python train.py --activation="tanh_gelu" --init_std_down=0.00258 --lr_mult_qkv=0.4
MLP neurons of a small language model. Each row is named by its layer, matrix (up: input weights) and neuron, and shows model dimensions 48-303. Each number is 128 + 32 x the weight over its row's rms, rounded and kept within 0 to 255. Numbers have three digits each.
After each neuron's rows, "fires in" lists the words (lower case) most often at its 100 highest values on Wikipedia text that the model never trained on.

L9.up368:104126061128118145115170122133173120112170163143115106175127100149172124132183169121145113192170165053097112150092111141164183159141129101172102145109130162166047130176123166193098149122098113150145073108157130104111119058104113126123136154153140175127139135154169090158189144144082156125136137092068126130079192114184080105128064167145153130101100146127116115149073195138114123144126129154112150077176143088145137099153109110213144138157093129106090154147079092082106142144122121113085132124127086131097169203155140139121071145131162087130134118188162125114116078148164125153089109142118116088131178137108145140162160110118128072127152156122137154088078072133095158152113163074175096109144158117101099138186128102136095152110105150092110117153114114172154140158102147
fires in: "the", "a", "second", "first"

L9.up593:093170095116144122098212139087118159132120123141123130179117129147157185125154137125110085158195139119090101184168084154147095107134142139103092115144172114122113110110118144170161154112076119089110136117132103111169196116184114118037139115142115156081139105150122112134154147129141162118115059099097128129121089079154203114176094122069143050141138113136124164148151142134182115130082143137124146099148122124142136157172169131111125128175040154142130085204122092106117170146098147100118118186112191157049130160115151113160096090103163165147122098132125191099089168132164087083183127136108165124143067065175104113100146134084158178155208104094064163118083111065164121091137084155096098148137162056129099105092122131058122118141143191091142138132097122090114128097108149
fires in: "after", "before", "since", "until"

L6.up125:110167105096180126109086118089161175164106112127134157128078122094132174103194109141110119224226111116053141182119192183135182101182167124122123111119128143126109121092128112140082138101086114047131081076141122083149201106114128116146151140133102119106149135149126102067164093112144209139158115093069137132134124149154122153183145103111081147133150136175160100158088112130102077152122075169133178058169156137178117130134184099134105078152106075109124099121159139128064156137113133112099101130103153100161105118050203128090091152095152155133140149203177095113125096099143114107129140104125089108130122116132131139116111133117125126148163146091145157093080090143167168133102062170123091118152114117170147121131077077144099119076157135159116102121179121112100124180151122
fires in: "in", "2013", "2012", "2014"

L9.up1187:148134111093134127149142129085087089120076151051167120137142132167104120102148157159199103149082083168136126161102139125105159098074159119099092168146147115137053143143100126103138128166127124110057075123081058024159141130169114127154130161194095185104072139133083149158127139096088123156204077114112121103148141101134163142109121167096136076087137185129163146146137184117123120095135080144114123157125155138127152119106148138139135081134123116041104092093136131114099135135113160115157157098057159102133158167102136099161131125107126209093132118173127088129083157115098150119118127179162135157142087064086067109112071106134151089177167093152084138071139127182139117118144093124181109119084123105130098178071102126124119106122110161153106138136119139130155083109102174
fires in: "by", "is", "were", "from", "was", "are"

L9.up1121:085101133119143042105129071110141122151157142136090126159128164122101165102157119132114098116137118068142081177110135120155131116120168092099057163144098115102112157115194168143141133117075147072124071124129078135158155091163129075130125112129098197097196118089117115189124113155175165093121088134167154103106114078178113129130107168091149101091015056167052064132094143169154093124127133125124131070175101129121114084141135099159118145167112154098113162087137130107122139165037168134104130084130133094176127158166183159169162075115175111077176171114143138134107107154145134131111160108151130092149175120047173172085111182146130155170147107119096151120111147105201080155091144154097122169119122115117157126109113126143110124196128114121117156106090162095162140133064127
fires in: "for", "to", "after", "wins"

L6.up196:124154165161172110153115087116150134129105139138066102102193193146081158102202105150117152115191145138130106190110184154136159085116169118068107130169137130129125090190133158147190080172100113082117132096116134089049129171174146085088123110177130092121111138101157133083083095146085133141116175071154162143130095155123153121131158116073108160109205130127156161121121131128179102116183105198118148163146162127122109116065161121086121110083111127083117151105110107145069141198115138094131094125128139132078135156155143183141139097154179139177162133198080166114121051061108171075156120136143185139112150114152116116161096126130116211149167102130063138085161090131178099125156124075131063145109150122103154080199112079120174133121112165125130122108178095146082140132103149
fires in: "and", "championships", "war", "or", "hibernian", "player"

L9.up580:174151048136155125179148077123198161192115119142079225184106105119103194118194087119135143151106104066119044178129188123110155114132102112115122156138091063125139116117161104127157107137126059120121091096146081056082156077162139117138148128137129115096153095152085163166154129142200113134111150131093126140125077147160126159143190116122075124100100172120097116099084156120110061141193111086137179115081153096078130123160119143130146061192135101105115103144131112102141134099154171133110130155058151130132128093115174122145087060140127109092104122118116112103118111153165112117114118161234132185119090110182148125112104151132152097132117120154062116158122104082109116140151125192121119136113143109116124128102099105080190167129139172123126111165098127083173118137082185
fires in: "to", "of", "with", "on", "a"

L9.up389:178141127139088081125178117100134150165098131115097158211179140140111113151171118113115150140082065107113088071083158123102194092156135146095121138127130138161113134172148150105198179168104175103163081115139098126120180127099086112116092134158112119082145146161150114176086194111147142116151111117105134131179092150148133161126102159123143100080105071176106141153113159126151137095133130160130157053110166099196098134125115124139140135119120121105127103096159140100122082145102134105193129105100176080146095184121167183108050092110136109136144091128175090092138118141163098061079065143142135142067084097157101090148156115135149101207125112098122149144121074127129131103131124179200114166097124156152124170076113131168158184129161165147174134133108164089196099117090147
fires in: "the", "of", "age"

L9.up1136:160127125133145108079146121121144136107053094110048131152129058147124124093170195119129146148078133098119076139205139071107156107148112157158131147168179089102121101064127133145111084156036111190090120099156132074118170153088121129163115150114127128119151125196113098129193159092176183123146053093127097166113095161116111201147113131148175114156116145086154145124173115150129151158126075119126135103094212074094130082116164126084090059114128075130133129161129105092137077154138139127151155165156109138109104140139147148137154134145142167083117123159146145137134151148161122097142124088162186099070108109128178116089130117107179182142093135098054143063085136100144185128128106175091077177193139090143096162171103157106180141142117120165155127100089126125113101132143136
fires in: "the", "by", "from", "of", "a"

L2.up1239:120164149169100057191145125023163166158143128142110100166155148088083164089101101181128154175130131030112083118136139205173189089125165140116101158165149128146135114101152126109146094106120092080116114153200112149151138129087129081142156136104159130143144182187127154159139117131172137115168100129123105088139074121189114102107112139114172158093145161136134133153161137142119124124118123155121208112109150084177102112107181062192165115124180135148082146110090170139139135163083130151130160146063123119139102138117183150162126135161160150112168178182117163145151112144186134124079071113100098082191138088134130101160108134121128115119181099128093155122131145117144087096177128149120168103188152145142134130212165124113144100129129155138114153108200118170150068146095171
fires in: "north", "south", "west", "east", "northeast", "central"

L9.up631:148183146118161154105159135075093111166137060161163130144121100108098122170114121119156147105120047115146113180086182172108144106097122154143147115115182114083129137105159068121134127105088093125110097087142047145129151106138134106110148102171111112124117192240075084163114118112169109108184139102117126143148086100153173150132107136108100082064086121101135135142121168125158115133082053200114153101132209176185174144173121132186154167145098128129080110123100130167147115124130164185138116120134136127203182101122172104133069093128133139149141097129105158126084095129187123170150121148179132138169096154146159137080095203128112127160144158111075175075142138117156110112090154182135116136107117118162166126177114134139215115080159140130165147181111155089191055144072106
fires in: "in"

L9.up989:131103147193128154151129142167143178135141152109091128207125136067156160098166132126208126169144141091143080120115139117116163157105137136098110152135121048117154145149141066156107141093138107144110129094141153123152098123158159156191124070114134149116179165117095128125178167092134170110130090112092113108150173097153132184150139131092049029184084195132129110114144110116184092130162070136127125076106162118173163166127141144127112062178176136142073099084072110124140064154121172174111111087148131110155130137146129147148064116163161092155090136145077126082159119166102141055141153080140116104123096108149128101085082126089194164165210088063145152128120146065156106092128134114183103136164170138151180119106145109124125121185144113089143185121122115147102106136125112
fires in: "and", "in", "studied", "of"

L9.up1125:152167085098128080117117067164148118168155059058165141150175107145103140168102122147140198090162178107052110157131076146110132063137100122126154141219164189156086186119141114134153194119122182155120123158154113150096170100153133146122170111106155120115116139193073122101120124119099096116167114133096102132091158079075126145087123163118109087115099111156098122145124103049154191132131122105158140119149148112176194090131165141153143151156114072122145126112159175097168162144130159118086081155082128155115116139142130111122058135155065111111131075151137082109122103130128106112112118132134157150126157149170179126142134105147159142139135107102090163049111141094113158068106104139174139158159133142177146119197102060135145109142168127064136100178067122043197137080156114
fires in: "the", "s", "its", "his", "an", "this"

L8.up990:106106067159135134167190140125116125103128074130155142090127118119132127173124116133113086108117133106109158076137095140142159144115157161072102113184187132102131090105128083132153172144071122043146099109085116093158148130090138116089109119126118165094184110193035148221120126069199141127094099126105119122105119083136145117149196133077106125188074120173101119145076168105165101121101074099115115129131160151095167095179093135150181091161162098148112129127103126094154104144108176149154160121118152132090137130127155176121097106130162110089162150200118147174122103148152162165111119159143122089119071144173186139127108165070175125193147121112131179131133083085157085183085171118093159077110126079115132107190057122188115098158162181100180120095104104073089117117075116
fires in: "of", "in", "to", "up"

L2.up388:098153150138181123160172074096140093127090142122156139101098220133110146112169120149106171165191113143149119133103166127091130119153137102089060118189189099080163140108080128182163126111126096182113120111142120084106178076127099104055107143149137182094165149182094091185146123164152155097112133111120158146147174126151169129095113109116129103070150119043163176164111176120157138103143124115139106113111177097133130193098136144181143082133121095161127085161165138148111098087141104097118129157134128110135122139075203133136134125165167112115089116172117112154153138186155154099078097020168188090178129125103140097097110165108141126131144104094104161119163143133173067104106114143169158118183115075143185131126121125101153149104127108121161220166128127114171063153115160
fires in: "in", "as", "according", "from", "that", "since"

L2.up830:101131093115113062136161079090146139150072072074102162166107140134125123099174150129112109130113091092068107119110116183086194110077142116129124152163133051115140145109125140122183187115096116129155085101201149091089133102095094109068129141137108157078123127156125094198109084169194111107189099116138133139099178110124127136110112091135149137079148134132141122132063194119206115130112151083123189097095201119141143127077146130139071143134102054094100082179167119105116126119132111103071139089057207143114140137114198182144035106169121114139119094151158115145128196087116132134138107095148166116145100107181046118103079153105159141143130105125055149096104097076154092108147112079156145091150173120156101111130139083123182160168145153091074155164181121110143082178142149
fires in: "the", "most", "some", "a", "other", "many"

L2.up455:136101124133142125178194135110136127161090091104065126175132148135035099108108057122176138161162092096109125145140115143075134082115149127139099135185179111153206133081146086117182100119087174135128175166172118090088136159096145086160138133139122198086083135163079115119095175152138142165122117104151132162114135086153179158072132132100140125085152127131159127150120166117200116157126152117139154146134182092115135158073129120132086180074100103121112095130138168120112111162076169132074142148131104100110092134117101093120081107074171187110152115126070162134154088149127122135174113165164151092139114110135175102097093123146111151104143128121142173120054108092163124095157118155168094121169170098143110124172197079130209099109122143134117115117140151141168099136103162
fires in: "south", "north", "west", "0", "east"

L12.up579:078115138081060101106164114058137099126150164187151142122119115138130201155158081131122100187166125107086104063161150137141154057077171182111094105128165096115113134137144099140138097178145085110110115132179143112166111071152098126117139153146126146071127145148125142119146106080138174042130131097134117096158124157057133101124137137137180085148119140184132184145135167149156153095076095100147152158169156063090084174146163116107146100081138160106155176068127132149134147113109136076088143063088139068118103151143158195113169128098147097140128072233158158165145119179169126114125149109117124071202118108112154100053114132154111119152097118122097123162165084142120154136083110134116154114121180089163113115129095117121097102091148146096092169081076178098093157105098174
fires in: "is", "as", "to", "would", "t", "in"

L2.up666:154141076094144155125155071054107141128126174124126052147154167127139094138137140189140106166114102084149055178091137126144111152102119153140125197150180087080122100133110150104152122112161065143143086103132113095106135059094112129119145130161112189100094099165074081185117116114151159106209145130142111175107186097176086124091146171120103131100148159118148110150063126071118084122165163137178199079164180142145154175166155122160126171109137126121139154151128127067107085141121104145113130172063143088136097120085157142138182117164151152032123145140093191178129134126146183076130138118182171127115078121165155176113099131127176147118125075102138126059102160075157106204132074179182177130173129139100146123127080180107145127149132117081152111121141166154174070168083109
fires in: "three", "six", "five", "one", "four", "eight"

L8.up839:142120031157168118120156125097172139136096150144144141077136123133110157136141161139150115082118108126160096183164105134156161149109131157050141168138098175130061128136139200124152166147145142115103168090144124143098157115192110092119102138120157165126117156107163109144105147097175109114158106126155101089181166148212150118127104173073157125049114174174135196131122148133195124118094100131132111105149133075167121140147155126149141176192155148161098086100090080130129084171100176079094134135113136129132117156133103121127072107095167149161112095195149149150104147156144110190120127141178127144153051117154107093137131141170142159115115094099107143147148129136098178179108083157167112163124138078120128111074121032076152087137106247102156162110150142106111063122180163
fires in: "to", "may", "would", "could", "ll", "will"

L2.up960:132154094071208128138142085115122130084193110099052159132120179122089179131083179174106134142097082124121135170109145141043082089106105100072113156199122100126102132167164069117087205116129211155099123081122116153133096089149118157104137077118126180118129174146056093094165078095158102088108119129113055147138155050155158139154121150115116125122068114137122114182088155081095129087134138107171132160100148100146185118168165139136106140116122109103100129171102134113097143123147109139104106138129187126153126110126153149121142107161083089073160119153098076098095122146147109117116077156098138171161079060114123100098102131126130162156125130107073125115162108118120124106078133117140092175116126086123155147120075167058159147133136144101116182132123162086132115159124138
fires in: "under", "at", "like", "as", "during"

L2.up158:149157155111136088122126142084170149157151101091085210177135087157091124143106109122130138192091087073095135100137126167147175091114185070061126137140126128160124173124168068162095103151100124185170090157202176134142116157141067108148140098119148111111129216165137124108166105118149156082176085115104078116128098094169131171086090117109138122144129135094179151161125153125186131162140119134125176139118095089136121131057173102180139156146122086133070160134137154103095117104104146144136093124090100093113117113121111138173130060129161123140148152146149115075144085131151151133197076168112090117116166112177104111123082158117161110107136088076080124121118074086128088112170116106115104131181112173138192112137172099149201140138200139145106135188131097155148078158182173
fires in: "division", "national", "world", "state", "central", "eastern"

L2.up757:159169146135237125095125126062166141158170150117058179151178103136135128157113190111078093101077081123076110152152084154130111089128139137150088111113075139133106150106118142137103165122089142110115075116142083141109104149137098111143190137087144143164103086075094132127079142089112123113120070104047148100097120108146078180151106184086105146080107101174089141167067109102123137151095111174145151135095148123101166147162187132165095104105183098160108149119131105125108146136077159158105157098145194096125130127166143197105066083145149088148156173188176150147093112122150139063189131142138145130126076111191110124148101088090127085169154086122126133142165091114124070094078106134116098165073196090096144169132108116119164173125167185048144138137139072121134096130157145
fires in: "is", "his", "born", "two", "her"

L6.up609:101196136102103114154101131118078072178096095173133175186104120122103102191110127176154097146141095120086047126096143170113156070104169104102063167095147118153118134138167158127155184102078120130106096176180096127140157130128137137088126135149100105115162164129126181121163141088126130194157106102050128100174139155159147148150116142074195106135138109116127129194171164153193108082135104122138124153087173143168182114056131133102094137149046094132053092137143135123152136147118150062124160169141130106141125148110115122109114138164163108174144074110081111080151134148162121104139121098159156111178133098118167172103127137092144110193124112090087117132108131069115081084110066138141167107139118093169104128161106136146102108148168161169097088123151155126167105098128151
fires in: "9", "7", "8", "978", "6", "94"

L8.up82:141119122103086137104096096179158099150090113084163131125132096116100079144157153122090130144110163141109140104160116085120065082130158104094122111109143134088107184154159130116228148109076095105091135112194060154117087095187164098078157096166139170095134154127143060149085148144152119127178126112093168101120112121137096151082122139089188095107134073129072202145120106152135176089154106142126083114170166114184117088127127126147174081139094151167138088094121115119113155146166171148152158120081169073136101127131151156137098107113172127129149130132139141155160081160161113098128151154158152108068103107096177034134129108132170152136165098068119111069099095061167082096159128151173116171163174136193110158106138133118163174086117141160141092146103161104185091080124153
fires in: "s", "his", "my", "her", "their"

L2.up565:163117089118113082124183063104085112088088087083084115188104177191101146135162142128158113108102119098087095153107154131077115103096142144079131096176174112105137148077146134145143133119078164158090146128187109048123180077101096127085139079164089185062138113132102130182141150131208100125119093125114099139136139088126121150057104182090107068117124156151152162129106152117177078151202134120134179097080148118131152174082128149115043120093150088126102104133142107111113108111127128105109012120085151081095083122103132069154140101178145133103088143172138145132138086161125163115196134170137160096171086130167121112096120142124144172124149105114095124119091146130156108144122063155145101141152106129102071162104134108110149130176087117089136165128151131094165106133128171
fires in: "international", "national", "began", "started", "awards", "first"

L6.up728:132122123111143049123144110108107152184131056135103152135148100123092138142108173209112102154122086126110114174172165138072131116094134119180099149136122108144046155120196092144143104130132118128091135140165157138091071125089158121124139099159093116127187122201104154116117158078140154130114101100062138181127119098136159138122111180168126081149116163093153102191104068117187114172100147153131144079210140122179129124157196111166113155216136073134110146139116200135148152157117163099063159153082153156123137132151097162155097135168125132162111101178151186129144154142154138110167049122062156174150131122117163136130073148090144124179123136072049112108078139119110062117097101121126173069120181116112146133111085091078111122070175173172132099143077126126105097119138123
fires in: "0"

L9.up78:148125118100140112135132093106113117107025111083071164150163176084085190148156178125125100164152107130095101205128100152125125124160123103151125171161178155091086194149205158111158168169140131148118081140143074098056148123133104112106105078148140163125171144109087081164140129131118119109112140088162153144164145109137109081123115116112129120118062110126093122111079162115151129120090118083119151113144116116153165074139115186179139070111129079103091107105109113158142086091137125075054127095115140090116099144142160148096156153126175101150115080139175155123091158129108153090110144095169141113086080108127135077040093161118158103150159102068139175094133095134169202146110082149199089163177122138154146116138116110136148143091122165144137181169103168072154099146112094
fires in: "these", "both", "several", "two", "all", "the"

L9.up460:117166115175195124129148143117131084139159121152116131193191158144155110116178183145073148128183083131135163104138179139122232137114136137147096115101109090073128155143164181105170168123133172150086145019160126096137091047105137134139111140131155136143199098175128136128119086156119160122160137077112169151144115089146123178174132119119090162136136119123179117148064092147189119174120104182139140097142155147154098181143129143133134095126060139124164130119092166123120111161130144118091177120132161064150178147099145126175132143170112151068124117159175136152128111136128158068097123157133114144158117103164117118136141118104122114149168113125119160181114131101070053145101116186122091151068150133148050196119165136125148142122138146130096132142106138135099108136157142
fires in: "received", "is", "was", "as", "united", "bn"

L9.up87:099161062143120152147120093135139174148137146062084198081149145163129091137087137120124142152131182130111106170097152101130150125102117123114130130145111089100090158174110104099149115129110076111116105086142031109123096090121109072103094105180113128136193087127122072125151109079126097084178089114176096124134130114119195161168184116084037087110135109128138116145104128119114145110163146102143172162121147128132148108154148140172121141112133109141111080118117124061111114170064128133114194087135163121108090139068197172101121117086128112127144127155160072128133094073149113115099124129173142106046098143086189084117137141100133077151158122067140121168107124071111165155132128170196125080153089087160137110147098107145087164091114146152138125135119204072187104118081209
fires in: "of", "to", "how", "s"

L6.up576:114137145117119076118110094113160110167116134098096157127118092117094101135144154129137176148118096109089156131129122159104138099071106132145098157122121146111168173142148147119212087108121156146079148147119159148156110121179144097152175048138102134106132148164134089155115123104123135175161118132169116177189153142105086139071105165072174103093099113155144157142121099140128141087126136111116117105140153106186141164080106137146131073211128102183061135118154083086092127128094186075108158125153179088161122125092166128179105137178102149109100174167185112131109125139179099081085103123132195132103164100112175098069122095109130158153111105133118205144174118117164149139093086143173128093175146117173116182122174140076092149110120121092185096153125139116207145154111175
fires in: "s", "its", "their"

L2.up966:096146081069121119102188104061111129122125113157123066120145194124114121148180147143122152148130152108060111151155112205094133144133164174099100138158168121107140151153153172087162150111121165131081114117086145126120096075192128104088146140123165181050111122162137086137150181131136075100153063094134112152120099116159153078144162180092067097103119195109139162151103148103173084121148122117164143174098184129157157087125125124110104130138097136114117119147110090136115098145110144061149114125112130132107116189113143106134124171144122103099141119181114170113092148164150133103091130131162112105145090110186079097134092144113146154119139113107120188075152145083137137168124134127140105073141135044132087114064122067103181094113091151061138150099182149086167099127103105
fires in: "did", "can", "must", "may", "do", "could"

L6.up760:131153141055155050109142102119120056180181108126144112142130109174083083160147093151113108128166091125079148191136129153066107148134099074146153159099101074064071136154163146148177131066121112144129124134137034137129135117147102134177172120178158143104082172161078154128148124186127150179146128084151125091136121116161127120150176145105069102147130160103156114181119083091101148124110138193125154126177101115133136061098160137141167148141175102091122125091056126106134139119132140134124147148149114152167221102076180090190116092143092095151172169140110132129075085126120090111140092132137153085132132060116147174122127141065113166119170113104137184110129144107150114197092118150153108109074099126148107156188122116139170084117182107097071124162129103096125096130120117
fires in: "0", "gymnastics"

L8.up251:069166135079067108111133178127091144124067104140165168155106109128086083140087152119131077169150143129096166126117120119174099095138084102185074198103106136094098109133128101102138101099122051115106076076156097072117101134095147110109121161107143145102095154146160080151106219119105145144146148117161122118145152135141087139077128104115079074144131127124073139185151213138212080148142127146130152166116180153177120086096133102116165080095131113139112107106142110085127130164134134157113142202130128141082094115100127159153166142156099185164192134122078151171090090170127176091088096140222157132116115147117180154054114177098129110134201102099081120126151128107113158096132108135095145077090140072136146098189181128118080102117146184093109166143149111109138097133140164
fires in: "is", "8", "votes", "9"

L6.up1046:096115142079188073139117077123069154127057121118153145153132143214088151109122143154166143174139113132122143070069117110095122073100121139153104165172107151114118117153158138130167167130098152136123149157120159095093104110127141107073125135213064175099204148214168110096099122169135150094118158099089140203163133151130156105158156140114110151125084150190148156147099091140133127116123111173159156129173121116158167150085134127142165105134137164139124119098126174157163149138135138118142129198118165116137132134120166189157198139131111081117125117135059138108119098130138110125070113095158223118142072151128182135092052162083124127121146107046127170140141088141098112141151176108094109107171189055114092155148170171112192137135200171103077159106104116147098122111128123
fires in: "as", "that", "which", "name"

L9.up19:103142116110191082076125052095126138116102122094135148115130120122128129147158206134117122174124096133142108174078155123127144101151107084146141141129161138125147137059158158107139140157135112075122051114111080119130160119141103155115166116132103122037120143171107146148101162191080154073137145104125159138151139118166136154115090129101117149098039073147096097121086154127075147117113122094124181127172148157138173126106116144213101105097092079056112125134126121115127111132120135099135136122146152142104113145075181149095150137144130160148123125148139179142100149143196147068075129133164145154113108128131112135061076088061155137154115082127099152031130088150150159156088141135146131164136160131185115128173131095140100129108152133113175058205147171092108112162126159
fires in: "two", "first", "another", "three", "same"

L9.up296:072118167145138140133154114126116079084079125117118196159202169155116158149165139098145128180108106072131084121124124090141153169152124087087140129127152104103114132076172148169179158130086094102098062107139049125142125088156144158117204063090130147162139158138107107175144152154148194082167071111109096162172107115145133187153083137103152179089087172105092120093123092113159061105207095137090198038182150099153096119138094148135156099130111070131149145123145095157146132115154184099086094152141103091118076119091128112180129047115175147143149114106109135118105092095163132077112097088128131095158159163208103148078125155127160156139119097104153133058066078138186138078106101106139066139090128120136192098125107113091165133106160159166170129190113114122194113125142126
fires in: "the", "for", "of", "that", "to", "a"

L2.up1121:151120121167115135124149137115170159106112083148096077139099143143140196061168112116173127119102193116149121112183111080119147058153071184132126151159145120118109114092133114057104073134099186087150133091067117146148138135121126149118098152111164135110122105161174111161118170109093083148131147172150143147046152182146216182145143054087154136102144092135097129109140158145103083114098148119095117121125144142142149098128146163167168076128123157208182158146179151090121105106067174141150129135151133086098111193184173098129166102110130106135119146164130082147104114142129142067153132145132154124130117182100140092076129151112130117130091141182087154152178110111141155194144094035176164176132150155164124157071091175183094115136126088109183079070137116122118126132142085
fires in: "route", "often", "completed", "creek", "usually", "includes"

L9.up645:122079085101142113170159093134127132156108139150113195130155121119137136165140139128095117138139108087060143153180083158132086087133200137121075070131115120113102138097162177178094137086108110106086111068117148103136109057105121152013105093153086174092153135115099124158180102138109153098119132114131124113126152117136136090148137082077161103131119130116087177163124181090107102159204020095162112089153116149111124093128115111165134143172117035110061120085128100141162146118147186072126157108120116101123137114146142164119113145144155119062170186114144127166119115147186140152105153105116098142088084170165160098090096129104181103132208103129070145104121146107142169139098131065097136099108143062139112153146097093146160141173097205137138136143159164076116150140137144
fires in: "a", "after", "says"

L2.up1096:128126078111198149140153088084080114146182134135125194116133141126100174143117098085110119125145130128094199133181115230091127133158151118119137131138156159063110155077141104154150133176116169050080155126143072088105121124079093156114157125155098123067163132142146116101134112065188168155132141137078116119121113093179170154118122088106167103111158156170176166167046119073149099116196114125127163178111092156104137140099181179173122152141101141118134167117107135077125120119105096077091144126110253100095104081089121140148134105131154134111145160146123191159059115120136107099089138124110119105182077033186147081151101137095173158177182121087115118135130124123166117153135128175156127143122106131142107169131166099160110093110180124075139123150155157115110140117080146
fires in: "because", "began", "went", "during", "taken", "as"

L12.up1055:094115124126139175101126122069062082105141134116134134182147145089155195155160156136122098102118101098093120123138177171150178111126151100117142176101147105101144096102144135120137160175134114110084116095150050128196161148140151108096140073080142117088153165107130120159205163102146145134142114124085125162182112064096195133173107133051175079081115174146110194140083155130114029104107081166113129119090113137140075148121151144152148087159124137173159051067082143166085139114087151061186169140117135083095119147083163109155072118113148152099151144202159163112165119154112140108101162131137136143105084110143127080123078210091139116111107111139093140137177123148159141099137060117194125153132134130152135152081137081158145116096142152134145165114162181061109145102097126
fires in: "to", "my", "must", "t"

L9.up134:115099116148117102215162090113163099164101154142146124131099113100119114143123179172123067131128143126132155139166136110126150134066128130137111145094155113147101168107137172172098162110114136149162047096159060105129116102087140087133149112114106120089102104136128128140114153105152149163156138106081141147084215124178127132139163181102155099103077106176148181135154193107160107076099124153127116122101096101151125128091176153148106181098108108161093129148134162116114119134121109099098092160098161121099126138159154142137126118152171152198114180150151166121074162108090117099062159157180150141162049084122143138079116126070167136154170126101127209101132111077109198078132107107112145139136152140133087216118145124149100120193160165121163097136167181121161101167100139
fires in: "was", "were", "is", "are"

L2.up27:117177114101131128126140108102130088209079128096139126221087157124132095100111131121109089089159151102077078185102116128097161053120129134122109142130172092101127155095086148134174182101094127122102114167186125137137162117140144124145125143184117112046118187143126096108115184181166135137143072101129122154115189118135132150113132138052094055119145118155133115157129175157145104132117106105128208179100207096147139099069127129137135146095110088120084103180146149064137103080045152119189143190123139108133140154111137113090094154168170099150136099170143134104136140102126115141137145094155166093122092104162149120100090171098141129170127121142063176084108111113225077086128089152162130065150146085147116135178170070104127103144151108140083129133198132081117085110141158
fires in: "9", "7", "29", "59", "79", "94"

L2.up482:156159124095132111131171062106111113157111117056108109140135169161107111126134161168122124155124079096065106146113159137109161086104120104109092194110172082126123118090079108114160116091114108177140118131186121138133101131093129100147167109107102171073075133170106110202079118126110142070146126068113117128140165142160105119087127108093082141088168154106175170153095158119181091149106134113146165081166171125197195137164177097140118119105147053071091135161123123078137103167103141096105139159119156073117161121109176146147099060123134089087159137158090157158157203094138142097174113138200157103150129109159180118106073151102176133145187093079057151109109161130142108161123107117169164159188118089098148124189099146089175142146146131063076142172151126158176072172154147
fires in: "all", "one", "eight", "six", "two", "four"

L8.up867:162107127061124117073152128104083143156179181058145105143086067125113127145166118134115149127149108110049166149172109143102155114170173108062121096126125155123117088146168132165156150126103127074145099169191111178183160138146153168175160117130134138080080067192122118164153127128172101085176138142146148116131101057081197143145119169117116157138138136150097157133067165136163120113151136134094159108125175153149175053140129146158106143098106148109095155126079101096129143126105136118120056109093174114106114082106096140111149130126179115136165167161204117126135132191201114158113110112129168137133129083151084117119175155137161137157128111064099129076136111095124150144100108123150071128176135079121168143158073084089107147104158123113171154137082160120173095111093137
fires in: "to", "and", "in"

L6.up1082:118092114127164099146201162090056168116070089112082137190118156169107115094167115142152146107165147122061121102111167145090142103108131107113134127131136102115098111108101171080084193157143067114092135117155112090101110141146138131157226089107122189105105120155080123153178147112116107157092095145169100088147141096121162155098115139127109096111080140099147092145089144046122098162183049099138150132128190088082148092112109139110158128157142130107085091104107145114092152144101149136161098129107186119090083123161128134101096127109161095110156126136170161105074069121100165096142169103180102100127145105180153137123089178108126137154148105134086157111101070063147080093175036101123182120114112080092148105094114146070171070134132106168123159180101143100133110109092111
fires in: "to", "of", "on"

L2.up559:121197092112114092160139103079149126161098081120132130133114134177053145138143139116160138179098165104160134105126122146077149131093170124084157176183118149135150109175147107161125087158131123200142152119091114113144162104169115089090156140131147153138129112142150134165174165144158109114172106089098090192131092125168092136047153135090110111010165165125183192139192143074167096105152191114149148171092157170144138165082138161157118121115113156167102139173119113099143087131133172099112126121129187135093089159096142109179094115162096165112111141144154104162146095106162143130077118080146134073127093112129120156146095137105123097137119088128118117125156095139171167132150108142162139082125152136151108147120097174126100168143170192116133126175094147098146102122081160
fires in: "grand", "medal", "national", "mountain", "world", "chief"